Weights of a small transformer language model: 6 heads of 32, rotary positions.
MLP neurons of a small language model. Each row is named by its layer, matrix (gate and up: input weights) and neuron, and shows model dimensions 32-127. Each number is 128 + 24 x the weight over its row's rms, rounded and kept within 0 to 255. A neuron's up and down rows have the sign that makes its largest values positive.
Before each neuron's rows, "fires in" lists the words (lower case) most often at its 100 highest values on Wikipedia text that the model never trained on. A number after a token or word is its count.

fires in: "and" 89
L10.gate103 [178 117 121 109 116 178 131  77 107 141 121 138  88 129 130 147 110 141 140 142 115 120 142 149 155 173 130 112 147 137 167 135 128 137 114 101 118  96 173 180 118 131  98  90 140 136 109 105 101 137 140 131 135 106 128 153 162 104 154 100 132 140 109 154 102 115 120 114 148 136 158 115 108 165 137 115 126 152 155 112 104 104 102 121 134 101 112 152 100 153 122 155 113 137 106 144]
L10.up103 [123 149 160 144 124 111 122  96 132 135 114 128 133 100 135 103 134  80 137 136 131 137 146 141 107 101 122 120  98 130 131 136 105 125 128 168 115 103  82 159 135 148 103 155 124 106 110  72 126 179 119 134 153 122 126 118 158  94 102 131  92 111 116 172 138 128 168 143  71 129 135 120 143 123 168 109 149 137 160 161 131 130  93  95 135  95 103 153 122 148 125 148 116  98 128 132]

fires in: "is" 46, "was" 33, "been" 5, "are" 4
L8.gate128 [119  99 121  86  86 123 123  67  95 100 123 146  96 124 119 117 105 103 121 134 132 143 112 194 141 149  84 121 129 113  78 122 115 146 143  93 153 113 154 166 132 120 122 144 135 129 133 126 125 141 147 107 136 158 151 128 153  96 113 125 146 130 111 102 155 109 165 161 136 111 200 121 152 146  98 113 134 137  97 110 116 140 114 117 135 150 164 166 150 131 134 109 140 153 161 169]
L8.up128 [145 129 136 150 130 147 110 106 175 133 132 133 100 193 117 135 116 157 134 104 101  99 118 167 120 131  98 157  91 165 133 129 166 128 159 175 122 141 122  91  72 135 141 135 162 123 124 154 128 157 113 113 109 133 137 149 111 132 118  57  95 137 141 144  98 136  90 146 127  97 147 162 140 136 136 179 141  96 155 114 142 159 133 113 139 145 140 132 179 163 151 112 123 183 152 127]

fires in: "was" 48, "is" 9, "to" 7, "are" 5, "were" 5
L8.gate275 [133 157 128 138 169 130 116  90 113  60 140 123 171 129 124 110 124 114 141  97 121 174 126 132 155 119 143 159 105 156 104 123 146 114 136  75 145 128 123 112 184 121 168 125 144 127 147 137 141 149 153 154 136  72 147 133 127 125 104  93 103 144 136 127 138 127  91  80 121 114  86 159 144 155 139 168 140 112 104 142 101 174  98  99 122 141 130 143 167 138 144  97 109 105 153 165]
L8.up275 [159 108 170 152 167 162 129  98 148 122  80 139  74 136 105  84 129 139 168 134 124 112  94 132 163 122 112 152  85 102 136 110 133 124 141 114 136 177 151 137 137 128 167 135 110 125 118 131 109 152 130 122  96  94 131 122  86 106 136  80 103 115  99 133 146 130  93 179 115 134 146 130 114 101 110 169 118  88 143 113 143 133  76 107 113 135 149 123 121  95 110 177 117 151 142 141]

fires in: "western" 16, "gold" 13, "red" 13, "silver" 12, "southern" 10, "eastern" 9
L3.gate78 [112 151 165 143 145 117  84 116 148 177 120  87 139 154  87 100  94 146 135 130 157 135  90 143 102 155  91 125 121 160 115 105 140 163 145 123  95 127 114 135 103 164 145 128 100 122 125 126 156 129 140 133 163  92 109 136 120 139 181 112 173 117 129 103 132 106  70 100 126 126 148 136 152 130 152 119  84 161 118 104 143 142 166 111  91 133 110 106 108 101 135 127 166 157 141  84]
L3.up78 [130 112 135 101 155 116 147 160 125 148 136 121 127 120 104 155 128 123 110 105 102 110  83 130 123 122 125 150 131 120 103 108 123 123 157 143 121 114 145 127 133 180  95 138 122 127 143 142 159 153 132 136 142 119 121 161 156 107 131 127 147 105  86  83 140 134 115 150 126 181 129 161 151 155 126  95 124 163 145 133 205 173 165 143 127 173  89 124 166 115 141 134 164 138 104 121]

fires in: "secretary" 11, "coach" 10, "officer" 10, "player" 9, "professor" 7, "artist" 7
L2.gate317 [123 144  97 122 110 130 112 130 108 106 134 144 147  73 108  93  90 137 146 153 134 136 141 104 107  84  98 132 138 115 116 119 155 111 111 120 125 136 134 137 111 117 117 175  89 180 136  99  92  69 132 121 118 106 105 175 124 105 110 119 120 127 137 158 143 116 135 116 103 162 134 162  84 141 146 158 149 113  95 148 136 133 124 140 110 156 185 115 141 144 102  94 100 147 176 129]
L2.up317 [142 140  97 144 153 147  88 121 107 138 104 146 139  81 115  94 120 121 157 152 128 117 139 116 116 106 109 150 146 100 123 100 159  86 125 143 133 118 108 101 105 106 114 152 162 118 117 118  89 134 113 116 109 137 135 143 100 154 124  79 168 118 176 118 180 137 118 112 127 157 160 146 106 129 154  96 141  78 152 144 162  98 115 136 151 130 135 164 129 116 107 133 144 154 155 135]

fires in: "other" 18, "many" 16, "several" 14, "some" 10, "various" 7
L7.gate349 [136 146 107 106 147 140 170 156 145 104 124 126 119 101 133 126 163 118 133 116 140 122 131 101 166 110 112 165 144 131  97 102 146 168 112 126 142 121  86 141 103 113 111 115 107 146 113  91 102  99 136 108 122 118 126  85 140 135 117  86 131 141 172  96 128 118 115 165 118 121 164 151 124 101 108 136 124 134 131 132 115 128 120 117 126 119 148  89 130 154 109  81 106 102 161 129]
L7.up349 [ 94 126 118 124 136 129 142 114 119 151 158  99 156 159 143 164 138 116 143 107 157 129 137 171 127 126 177 112 176 102 124 119 146  76 109 160 157 108 104 151 125 121 100 132 139 149 107 122 137 178 113 119 130 126 143 177  99 123 133 180 142 143 161 118 145 138 195 153 112 134 102 144 118  98 135 120 158 103 130  96 111 130 118 147 125  98 134  70 128 124 125 185 104  89 142  77]

fires in: "under" 15, "took" 14, "over" 10, "take" 7, "scored" 7, "scoring" 4
L3.gate33 [136  92 103 111 102 131 178  87 153 125 143 125 134  82 120 115 114 106 175 135 140 127 176 133  79 107 151 152 156 108 149 125  86 123 107  92 171 183 128 144 149 147 135 166 156 136 134  95 130 127 165 126 135 123 140 112  86 134  79 116 103 122 149 125 113 130 134 141 157 105 143 158 191 134 151 132 104 138 168 154 129 101 112 172 155 131 155 115 158 110 125 123 139 102 134 131]
L3.up33 [134 108 100  91 138 144 147  95 131 143 104 133 125  91 132 104 127 148 120 159 166 139 125 156 149  96 152 109 115 131 127 157  91 155 133 147 137 162 221 157 135 145 146 125 139 104 141 146 103  71 135 126 138  92 112 127  90 131 127  75 140 111 113  93 133 151 141 130 106 108 152 144 182 109 154 189 116  59 149 132 126  92 132  86 151  84 121 116 154 132 122 120 103 117 119 115]

fires in: "four" 14, "several" 13, "three" 13, "five" 8, "six" 7, "fifteen" 6
L3.gate51 [119 148 117 138 172  93 132 127 175 122 116 146 136 140 132 168 134 134 157 139 156 101  88 133 128  98 123 136  69 137 141 187 111  85 126 115 108 135 128 176 123 129  79 155 119 152 107 185 146 100 156 135 104  97 140 122 128 127 129 113 118 112 137 131 104 106  84  82 133  98 160 148  97 101 115 169 141 148 123 150 110 100 113 114 147 128 137 128 127  98 122 113 105 160 170 123]
L3.up51 [146 116 155 148 154  99 105 135 108  72 137 120 129 160 118 169 102  76 133 183 109 121 148 113 123 147 122  84  94  92 124 147 153 108 100 120 108 120  99 117  85  97  77  85 141  99 132 139 101 129 138 153 119 110 119 150  99  92 178 127  91 130 163 160 122  92  99 122  83 151 116 128 108  98 106 176 134  96 145 160 148 151 133 118 140 169 103 123 119 106 120 145 164 140 138 129]

fires in: "during" 58, "following" 22
L2.gate351 [126 103 137 148 143 108 183 134 144 170 113 143  93 149 157 161 127 132 151 169 134 174  91 110 118  99 113 148  94 136  80 132 139 122 146 121 145  99 153 135 106 129 125 124 142 111 138  92  80  98  93 110  89 149  94 127 193 120  91  83 145 113 137 116 150 153 113 145 140 125 130 157 150 122  94 129 107 151 144 149 181 145  99 194 126 152 130 104 138 160 149 137 146 141 160 133]
L2.up351 [140  93 147 130 148 108 132 133 126 158 135 177 133 159 144 111 147 178 136 140 123 133 126 141 137 121  81 118 129 107 123 143  92  85 169 118  90  88 132 157 110 133 120 113 138 155  98 107 129 109 116  85 116 190  99 141 151 158 103  98 128 144 121 114  59 146 152 122 151  98 127 146 143  89 139  98 152 145 103 152 168 120  94 174 145 141 135 105 111 160 116 137  93 126 128 106]

fires in: "which" 51, "who" 27, "that" 22
L10.gate242 [120 158 134 186  68 121 123  69  72 131 116 107 112 159 154 108  99 126 131 120 110 107 103 106 160 154 151 136 105 121 181 133  91  99 116 157 149 144 126 146 138 153 122 146 168 109 160 169 140 107 128  81 107 123 100 177 126 137 146 117 134 146 128 134 101 140 188 126 128  98 157 108 121 168 112 130  78 127 118 114 116 123 158 110 116 128 128 142 112 146 107 176 133 137 121 151]
L10.up242 [ 71 122 145 129 126 133 112 141 105 168 125  87 163 152 129 141 144 126 147 164 119  89 110 135 128  93 125 124 170 113 139 119 109 148 120 114 108 118 124 118 108 136 113 140 127 109 143 133  80 173 128 113 134 135 190  91 139 113 110 151 103 151  98 146 123 156 130 139 110 128 114 131 151 101 114  88 121 100 148 120 143 137 138 106  85 152 134 107 108  65 106  83 128 116 123 123]

fires in: "1" 58, "0" 24, "2" 5, "3" 4
L2.gate178 [124 156 153 131 117 127  80 116 173 157  78 106  91 126 145 102 119  72 133 100 126  98 139 117 128 136 116 160 148 110 137 131 156 132 107 123 149 117 105 159 107 174 136 121 150 142 131 111 121 141 146 129 142 149 138 121 100 162 105  92 148 137  88 121 135 129 103  97 144  92 120 130  89 128 168 155  76 151  98 129 145  53  89 145  89  85 122 109 131 148 105 123 154 109 127 114]
L2.up178 [ 65 160 157 124 112  96 104 105 125 130 113 123 106 137 127 127 155 105 113 102 135 113 130 112 151 119 134 192 132 141 131 135 108 131 140  86 116 173 148 137 108 135 142 180 145 120 133 149 117 164 127 101 139 139 150 125 124 145 149 138 106  99  83  89 134  77 124 141 102 146 120 154 116  77 158 103 170 152 158 104 115  63  78 126 138 122 113 116  84 168 112 151 188 153 144 128]

fires in: "to" 25, "of" 25, "following" 13, "for" 11, "despite" 4, "by" 4
L8.gate55 [149 116 150 121 106 142 101 111 166  96 113 141 141  93 114 101 137 164 171 121 141 165  83 115 129 140 120 150 132 116 127 148 112 113  92 172 191 131  87 161 104 146 132 119 128 141 129 147 154  95  83 146 111  82  98 158 128 128 124  74 125 145  87 145 122 128 130 102 122 105  90 145 113 115 116 115 151 153 149 106 106 135  92 153 117 107 118 129 140 162 134 154 138 163 130 147]
L8.up55 [108  99 144 103 126 159 143  77 126 118  73 181 107 121 141 151 144 173 145 143 136 141 119 134 151 112 133 146  83 176 124 103 129 150  73 113 134  82 130 161 107 125 102 136 123 110  81 183 139 176 119 114 131 105 147 125 142 154 127 158 116 112 112  95 142 106 131 138 144 125 106 121 104 150 150 127 162 125 145 128 140 123 135 118 125 147 120 153 119 170 114 153 107 134 129 119]

fires in: "more" 30, "much" 9, "less" 6, "on" 5, "made" 5
L3.gate209 [135 128 136 127 137  86  95 104 151 139 147 123 163 112 124 128  98 115 110 135 154 140 143 171 138  98  94 123 155  60 159 125 178 130  92 147 127 125 141 108 141 133  95 136 119  68 102 126  89 110 150 122 147 160 142 117 133  89  82 125 160 157 163 149 106 127 122 138 126 109 156 132 115 136 142 129 121 168 149 183  60 119 131 154 130 110 128 154 111  98 100 152 139 151 141 123]
L3.up209 [129 151 125  86  98 129 148  85 131 128 143 142 139 170  90 100 122 109 122 182 140 165 154 161 136 120 131 158 108  92 139 130 110 109 122 138 146 109 101 153 122 123 146  97 125 101 124 129 115 150 173  98  91 138  98 155 117 143 148  93 149 139 135 180 133 128 173 117 170 123 125 136  93 113 136 151 125 154 171 174  92  91 152 143 154  58 103 149 114 152 134 179 108 141 140 109]

fires in: "under" 26, "over" 12, "around" 7, "understanding" 6, "near" 6, "above" 5
L2.gate30 [111 150 118 160 133 161 202 138 134 113 111 101 138 125 120 132 103 113 181 123 168 113 167 127 132 139 122 137 145 131  77 167 127 133 129 109 160 149 127 149 134 140 147 128 146 144 114 126  87 101 126 108 166 103 158 117 119 133 109 110 156 169 123 107  90 130 157 123 105 130 109 139 128 158 153 117  49 106 116 153 169 106 116 133 137 154 124 149 151 143 131 110 152  90 156 127]
L2.up30 [162 144 179 118 198 131 148  88 161 151  83 179 168 103 161 103 124 144 135 129 158  84 119 166 120 109 145 129 120 114 142 125 139 112 149 120 109 106 118 149 100 113 175  89 111 137  94 121 117 138 107  83 154 128 118 160 166 120 103  85 187 169 150 119 139 156 153 120 127 141 124 123 108 116 121 112 108 161 135 109 122 118 124 117 117 130 108 161 130 132 107 136  87 114 100 112]

fires in: "which" 19, "when" 15, "as" 7, "where" 6, "although" 6
L8.gate4 [113 162 111 143  91 145 127 100 128 130 148 140 142  86 120 142 136 146  87 111 130 103 111 109 139 148 159 166 145 114 119 156 127 121 119 149 127 133 142 139 151 134 115 113 129 109 130  80 100 134 165  95 124 156 122 116 155 126 100 151 114 127 150 102 110 130 119 109  77  95 129  59 119  98 139 139  65 132 142 134 124 110 102 129  60  79 100  90 103 109 140 174 122 113 151 174]
L8.up4 [119 119 134 125 124 168 117 151 112 162 122 140 102 132 107  72 146 117 143 150  96  90 113 115 117 139 129 160 145 153 134 149 123 110 146 161 150 171 117 120 121 110  62 107 139 127 112 158  95 134 151 103 113 131 117 166 150 150 156 135 166 154 141 118 129 170 157  82 138 132 103  77 134 114 106 144 124 114 136 159 130 115 122 124 141 122  92 139 133 104 154 108  92 108 118 140]

fires in: "is" 28, "be" 21, "are" 9, "was" 8, "an" 8
L10.gate347 [132 147 136  95 100 111 154  84 108  62 126 103 102 133 121 113 158  98 154 138  98 160 136 145 133 152 150 114 145 157  90 147 131 116 112 126 125 173 171 110 145 178 186 107 162  99 116 122 149 135 154  99  97 136 117 108 184 119 130 135 157 110 101 118 132 120  90  92 109  99 148 109 100 145 149 129 109 147 137 124 139 100 102 118 131 112 103 145 137 106 139 106 111 148 113 123]
L10.up347 [122 124  64 125 109 110 168 117 118 117 162 125 125 110  96 181 200 116 121 113 138 116  71 118 135 133 128 150 140 197 146 124 107 133 102 127 132 139 143 135 112 147 154 135 127  93 138  88 114 149 141 156 130 123 112  70 102 104 143 203 136 141 157 175 132 125 164 147 120 109 142 131 138 127 116 140 123 135 105 116 141 107 131 191 101 112 154 119 138 126 107 100 117 127 107 135]

fires in: "is" 21, "be" 13, "are" 10, "were" 6
L9.gate182 [115 120 120 115 140 114 144  59 119  75  96 188 107 156 123 128  97 148 120 153 113 141 104 159 161 135 116  95  91 128 118 107 124  92  96 128 101 132 134 178 110 123 134  99 143 128 136 114 179 104 160 161 146 101 163 133 101 141  80 116 149 134 136  79 145 104 108 103 148 113 124 128 108 149 146 133 155 160 157 173 147 130 161 117 141 129 103 127 136  73  99  90 102 121  68 131]
L9.up182 [150 114 127 125 170 156 119  99  98 103 159 158  89 132 137 106  65 125 146 154 124 132 151 165 108 112 163  89 136 178 130 143 129 100  71 155 134  69 142 122 117  99 106 147 117 149 123 120 118 126  99  90 133 136 167 129 134 115 111 135 127 146 114 134 104 129 117 141 153 136 161  90 149 145 133 139 129 182 139 116 154 121 152 112 169 141 162 135 115 156 122 113 114 161  93 138]

fires in: "season" 13, "october" 13, "may" 9, "april" 7, "november" 7, "june" 7
L3.gate80 [120 128 122 131  96 123 143 128 119 131 128  73 138 137 122  91 122 130 115 101 132 142 134 117 170 127 138 101 145 132 147  89 166 143 175 104 136 157 159 154 118 147 103 140 129 132 116  94  83 126 138 101 183 106 118  99  99 138  83 120  94 143 109 115 169 164 126  85 129 111 143 138 127 154 127 131  90 146 123  87 115 116 140 133 150 114 166  68 156 118 163 107  93 134 129 133]
L3.up80 [107 135 153 117 146 142 131 121 116 158 112 121 141 132 160 157 161 166 139 151 137 122 134 143 217 139 116  97 164 111 103 126 175 187 117 143 135 165 124 127 121 178 108  90 158  99 109 121 117 140 140 130 147 123 115 121  72 131 100 158 109 152 124 143 125 110 177 124 138  77 126 111 113 132 116 148 115 112 152 132  85 134 130  98 106  88 144  62 123 131 152 108  92 131 184 114]

fires in: "and" 39, "until" 10, "after" 10
L9.gate56 [102 147 155 161 115 162 102 123 111 118 151 118 150 124 165 158 148 140 131 161 140 116 114  74 149 124 122 157 145 129 142 128 132 125  67 106 101 116 114 115 118 108 137  70 123 115 124 132  90 113 162 116  90 150 177  72 153 124 105 129  77 138 129 124 141 107 150 120 152 110 134 111 136 102 139 128 114 144 154 110  91 113 134  99 130 149 117 133 151 124 123 137 133 124 145  89]
L9.up56 [114 173 108  96 134 120 156  92 110 118 128  97 141 122 124 147 112 168 119 141 176 171 156 134 122  46  86 172 122 145  77 129 103 139 153 131 116 142 148 166 130 132 146 150 125 137 120 181  98 155 134 136 129 114 157 133 152 125 116 109  97 105 148 148 158 124 140 119 142 113  94 140 106 141 140 167 138 125 111 112 146 120 167  97 111 100 116  49 112 148 139 144  74 145 117 107]

fires in: "but" 40, "however" 12, "although" 9, "until" 7, "because" 7, "if" 7
L2.gate366 [140 164  97 122 151 134 186 139 141 148 114 130 152 139 120 137 148 162 192 124 118 166 122  66  80 118 143 166 169 150 151 146 106 122 127 136 113 111 127 153  75 116 133 154 138 171  78  82 148 116 126 136 133 145 156 117 127  81 137 122  89 138  84 103 154 137 120 111 105 131 134  94 114 137 124 104 121 135 101 108 124  97 134 102 147 133 137 141 159 104 122 105 126 131 112  92]
L2.up366 [132 118 130 118 157  96 134 106 164 109 115 101 140 117 117 122 155 156 110 159 152 109 136 142  73 128 178 124 177  94 149 197 135 108 132 107  83 170 111 127 149 135 122 147  98 112 152 104 115 109 109 123 152 122 156 158  97 106 140 173 150 168 141 128 173 102 104 145  89 123 140  93 132 129 176 135 147 143 134 125 108 165  70 148 139 115 106  96 142 130 138 153 119 111 141 159]

fires in: "an" 84
L10.gate222 [ 72 168 144 103 112  87 197 175 148 107 112 145  83 136 143 123 165  91 116 154 108 120 129 154 131 135 112 148 146 148 168 101 158  57 135 148 120 152 136 158 155 117 132 130 149 110 161 166 136 148 144 105 146 153 124 136 150 115 143 126 159 127 149 176 108 125  95  84 144  90 164 102 141 122 144 156 110 116 166 131  80  89 124 153  95 132 151 125 167 137 140 127 129 138  73 127]
L10.up222 [131 139 130 111 100 114 117 109 160 116 107  75 154 147 167 151 110 128 121 146 149 103 124 114 137 127 133 146 111 128  51 126 163 137  98 133 131 128 152 166 150 138 126  93  97  88 176 148 144 148 137 101 144 132 116 111 100 131 139 151 158  98 136 142 123 157 151 139 149  84 176 145 141 116 104 110 121 124 136 108  67 157 153 115 154 124 132 143  99 102 152 142 124  99 139 116]

fires in: "war" 16, "century" 10, "year" 9, "season" 8, "later" 7, "ii" 6
L8.gate208 [140 122 146  57  71 116 122 145 134 118 151 114  84 133 132 121 161 144 132 137 189 109 108  88 122  80 132 131 106  95 145  94 129 112 138 129 109 146 111 120 115 130 101 116 159 109 133 171 162 145 135  82 176 134 136 137 153 168 135 138 139 122  99 118  93 155 146  91 121 101 102  67 139 116 120 140 134  96  89 143 106 117 134 116 128 121 118 129 119 140 136  94  97 135 107 159]
L8.up208 [106  93 150  94 139 131 104 126 120 143 124  95 111 112 117 113 137 101  92 119 180 156  94 135 142 157 137 119 116 124  95  99 100 135 129 142 152 100 117 122 139 169 107  98 121 125 133 135 145 114  96 143 105 129 124 157  92 142 120 134  93 121 160 108 118 111 123 163 135 128 152 136 186 108 131 126 102  98  83 124  84 124 158 136 148 119 149 189 126 106 122 165  69 111 117  85]